Weights of a small transformer language model.
Size: 15 layers, MLP 512 SwiGLU, 12.6M parameters.
Training: a variant of Muon for these matrices, 204M tokens, 6238 steps.
MLP neurons of a small language model. Each row is named by its layer, matrix (down: output weights) and neuron, and shows model dimensions 128-255. Each number is 50 + 15 x the weight over its row's rms, rounded and kept within 0 to 99. A neuron's up and down rows have the sign that makes its largest values positive.
A block is one neuron, or neurons of one layer that tend to fire together. After each block is what it responds to, as a language model described it from the Wikipedia text at the highest values.

L9.down250:23 40 78 30 45 55 43 51 20 40 34 52 59 29 39 66 59 49 24 81 19 36 50 54 68 54 50 36 64 47 70 34 32 62 46 63 18 24 44 61 48 51 76 32 58 42 35 54 22 49 48 42 43 44 32 52 49 43 61 49 64 60 49 30 52 51 71 54 62 57 70 53 63 45 17 65 48 43 39 64 57 54 65 33 50 45 46 36 68 44 32 34 48 28 57 37 34 47 43 68 18 41 46 48 47 36 38 26 36 68 27 62 55 57 54 32 45 20 60 25 12 50 37 34 47 72 56 37
Responds to: Mid-name hyphens, Arabic al-. Hyphen inside names, mostly after the Arabic article al/Al (al-Qasri, Al-Nassr); also weaker on mid-word pieces (Marie-José, self-help, Alameda).

L9.down177:55 36 53 47 48 19 44 59 62 62 47 57 47 44 45 34 23 40 68 38 28 52 56 59 27 53 52 45 45 53 62 85 53 69 36 60 32 47 67 16 45 71 59 43 63 56 52 54 83 28 49 50 27 42 54 34 31 34 28 43 43 73 26 31 67 41 87 82 64 86 34 41 59 68 44 43 39 40 41 41 47 53 42 45 39 52 42 51 62 50 38 21 66 57 55 50 54 47 33 32 60 64 60 24 54 39 36 64 60 32 53 36 37 53 51 64 55 32 65 40 65 49 41 71 39 82 51 51
Responds to: Head noun before "of". Nouns, or their final word piece, right after "the" that head an "X of Y" phrase, such as time of, end of, Department of, effect of.

L10.down78:38 59 59 31 53 58 36 42 35 31 49 54 47 48 56 62 64 60 23 62 70 56 46 46 72 93 35 68 32 66 43 36 49 57 58 48 37 70 57 61 57 64 35 54 66 37 55 53 81 31 35 40 52 59 51 35 50 36 60 55 92 61 43 49 75 57 51 44 26 40 67 56 41 43 62 31 56 58 67 79 55 54 52 44 34 35 33 38 61 48 37 43 49 69 51 48 53 42 60 52 53 21 48 66 26 49 44 54 42 41 41 16 52 69 43 70 85 38 42 37 47 78 49 48 84 65 68 61
L10.down131:71 75 52 46 53 72 47 36 49 46 47 68 36 47 38 62 39 47 67 50 53 29 45 43 53 32 42 53 50 43 55 46 32 73 59 69 48 45 42 42 51 43 63 31 43 41 53 69 70 75 35 18 43 35 42 39 44 68 40 61 64 65 33 43 62 53 49 71 66 60 61 78 61 29 45 50 60 57 39 24 66 49 66 53 38 44 54 66 70 81 41 41 45 53 73 37 48 58 63 60 58 25 53 50 18 36 55 22 42 17 58 27 45 87 30 41 54 63 62 77 34 49 63 63 41 48 49 54
L10.down161:53 20 71 67 41 54 26 19 57 39 43 55 39 35 80 53 37 63 31 94 43 40 57 49 56 55 50 17 36 53 67 45 46 49 43 63 74 47 56 43 58 45 51 54 30 51 46 60 36 48 39 46 38 37 59 64 71 63 50 77 60 62 71 59 77 27 47 28 48 60 44 64 37 27 33 51 46 52 35 33 53 69 73 39 55 53 67 47 41 62 59 44 60 57 47 51 44 69 53 04 51 58 80 46 61 48 20 48 45 29 42 71 31 49 51 40 60 41 58 26 46 24 28 58 36 46 36 17
L10.down433:77 53 60 62 74 53 41 82 62 14 73 70 28 70 68 55 51 56 62 33 29 67 47 26 28 43 47 21 36 38 25 29 28 27 28 48 53 52 57 17 59 46 42 55 58 73 70 48 53 38 30 55 62 80 61 31 31 50 81 61 53 71 37 50 30 65 65 51 17 68 52 65 59 60 69 42 37 52 55 38 71 41 41 63 77 41 34 60 48 52 50 59 45 55 37 51 57 47 49 31 37 57 39 45 47 23 44 44 39 36 86 47 55 53 48 34 52 75 56 64 32 63 47 34 56 75 53 35
L10.down457:45 48 45 27 30 48 17 28 55 43 62 36 32 48 36 75 50 64 47 54 41 59 36 65 50 61 69 49 42 26 45 16 61 45 42 47 61 35 44 46 19 86 28 42 41 32 38 69 39 61 52 51 71 35 34 53 65 56 39 49 25 32 45 37 63 35 50 57 29 45 31 59 57 61 35 73 66 21 65 22 80 60 49 42 40 51 38 79 62 51 40 62 39 34 50 36 37 60 74 43 57 50 39 10 41 61 41 52 14 47 59 44 41 49 58 66 43 37 69 58 31 75 30 68 25 66 49 66
L10.down472:75 59 90 38 57 40 46 23 34 48 58 31 33 58 30 49 52 70 45 56 68 14 65 31 53 27 53 52 60 40 40 69 48 56 56 59 45 61 36 53 40 52 54 37 50 38 61 29 79 23 66 43 54 48 38 27 47 38 41 61 58 63 63 76 44 52 39 60 58 53 64 19 45 46 43 53 50 57 61 66 54 51 30 41 44 36 43 29 57 43 58 73 42 63 32 38 74 44 60 37 60 39 35 77 71 67 23 88 44 47 52 51 45 25 26 32 49 51 43 75 43 54 62 53 38 68 60 36
L10.down490:65 31 36 60 75 56 49 47 46 52 16 61 46 50 56 55 37 75 58 32 50 17 40 53 25 49 61 66 57 36 23 57 38 43 48 62 28 33 47 55 69 72 24 43 55 48 47 92 58 65 60 45 33 29 47 51 32 54 39 63 37 51 53 57 36 58 74 75 42 62 46 57 48 49 45 38 30 67 60 38 50 70 54 48 55 59 58 53 76 61 85 61 33 43 43 42 52 65 47 48 46 60 68 50 46 44 36 63 46 49 68 45 59 24 35 17 30 49 54 74 36 28 74 64 49 68 72 27
L10.down505:59 72 39 52 51 34 64 52 51 62 46 43 70 81 65 57 43 44 28 67 36 54 60 46 35 51 48 49 37 39 40 56 46 48 55 74 34 70 60 57 56 75 53 42 50 72 82 50 87 59 40 09 27 46 51 51 70 35 41 40 56 47 57 59 36 75 58 70 72 54 51 77 56 27 77 76 23 66 12 73 45 72 63 20 67 53 80 41 77 42 50 28 22 48 80 56 41 54 42 66 23 55 50 48 62 54 66 35 38 31 73 59 71 26 41 33 66 28 48 76 49 49 12 53 41 70 49 51
Responds to: Hyphen in compound names. Hyphens inside proper names, above all after Arabic al/Al (al-Athir, Al-Nassr), and also Coca-Cola and Congo-Kinshasa, plus some mid-name word fragments.

L10.down39:63 48 56 57 81 62 56 71 46 55 52 61 37 61 42 63 31 68 40 37 62 59 82 00 54 27 68 56 82 46 71 60 64 55 77 51 59 27 64 39 61 37 52 70 41 39 60 60 93 70 44 27 45 51 45 64 26 21 60 30 37 66 64 30 25 66 22 50 69 66 46 61 29 26 22 35 46 40 46 65 58 49 61 52 49 45 41 50 64 42 71 52 47 43 52 51 42 44 61 10 41 36 32 53 47 64 36 40 64 37 38 55 54 24 60 43 35 56 54 72 73 41 56 51 56 39 33 43
L10.down206:49 38 44 54 37 39 56 37 79 64 49 55 60 73 61 36 48 25 66 66 41 47 58 50 58 50 76 42 29 64 19 53 65 41 41 38 46 60 53 50 81 49 55 44 53 58 49 42 00 37 69 79 67 40 47 41 65 57 30 38 86 69 58 69 55 32 63 65 52 67 23 55 80 46 57 70 49 40 50 46 62 41 52 30 41 71 34 71 66 51 50 63 60 54 54 53 46 38 44 47 41 66 63 58 44 32 49 56 38 58 52 20 51 15 48 44 64 40 65 60 36 85 77 48 39 55 24 68
L10.down251:61 44 26 39 52 35 47 23 55 38 50 39 46 37 55 74 61 68 31 79 55 18 77 39 35 76 70 63 50 59 31 53 39 54 56 10 43 44 49 68 36 43 68 73 34 43 39 36 57 55 55 19 47 44 76 70 50 43 21 77 48 33 49 50 69 57 59 61 54 75 54 45 11 39 63 39 37 44 59 52 74 27 54 50 53 52 35 70 41 49 39 57 34 46 54 38 74 75 84 44 44 37 44 66 85 30 90 63 49 46 58 37 34 33 45 44 68 36 59 58 44 70 42 61 77 36 46 44
L10.down276:59 29 58 48 27 40 53 21 63 80 45 37 52 66 15 44 71 44 63 32 46 27 59 48 37 59 67 61 57 40 52 42 51 59 52 69 36 62 47 71 30 60 45 74 53 76 76 60 64 62 32 35 36 45 58 53 60 47 55 90 57 66 51 61 61 51 33 42 68 49 41 29 29 42 99 49 44 61 38 50 48 69 62 36 82 10 75 25 61 48 34 19 40 33 50 44 57 30 34 50 38 72 34 48 44 51 57 56 48 69 65 44 40 58 49 36 34 47 46 48 34 53 39 58 43 44 64 67
L10.down338:52 68 54 50 44 61 36 58 32 62 57 38 31 45 42 50 68 40 57 47 67 39 54 37 66 56 61 55 59 61 65 53 43 70 44 47 48 48 75 48 47 36 49 55 55 40 76 68 72 24 46 38 65 33 48 44 65 45 39 24 36 83 50 67 57 64 40 56 57 40 75 60 40 24 57 65 72 60 41 58 76 54 46 36 24 56 50 36 53 52 42 45 26 58 21 42 57 64 60 55 66 12 46 54 41 51 68 41 64 46 69 61 82 48 29 09 39 47 49 61 61 64 61 49 63 65 40 39
L10.down353:57 38 51 63 59 43 46 29 52 65 44 35 70 49 49 44 57 43 49 38 75 40 38 52 47 64 74 24 50 55 41 41 55 50 35 40 44 45 61 34 38 43 79 58 46 50 59 42 71 42 51 52 38 38 48 71 32 62 78 40 50 56 54 51 54 24 49 46 51 51 49 58 48 39 27 49 45 55 42 66 70 55 63 39 38 48 18 25 73 44 60 84 57 69 68 29 44 70 80 33 30 41 28 46 39 36 36 47 51 72 55 51 64 35 46 43 68 44 32 72 83 53 44 62 35 49 33 54
L10.down358:41 42 78 42 34 53 55 38 50 53 29 53 47 45 62 77 68 38 60 52 45 60 31 43 65 43 18 59 41 18 28 46 56 65 32 53 39 67 40 62 60 67 36 40 38 48 44 82 36 38 59 59 50 22 70 41 52 49 39 76 44 43 38 64 27 64 66 26 60 52 39 44 56 48 87 31 46 41 47 46 43 50 57 60 59 31 68 64 47 42 11 45 70 45 44 57 60 06 31 41 33 55 60 37 47 53 46 42 62 55 55 31 51 48 79 50 49 31 28 53 15 74 47 57 73 54 63 31
L10.down493:31 37 44 45 49 50 76 38 62 73 64 37 61 61 66 54 42 81 34 66 62 71 46 43 71 70 54 51 50 55 85 67 30 40 56 21 68 72 36 46 38 55 76 63 38 65 59 58 53 33 41 79 55 55 60 50 74 57 45 78 48 76 55 77 52 41 33 55 38 30 44 64 68 86 37 61 41 86 65 54 67 79 08 51 48 40 51 53 53 35 55 33 34 72 47 52 42 70 37 55 68 35 43 36 44 79 59 30 29 49 34 51 69 38 42 57 38 50 73 45 28 52 60 73 57 48 64 59
Responds to: Before a value or name. Words that end a stock phrase and introduce a number or proper name, e.g. area of, State Route, known as, age of, name.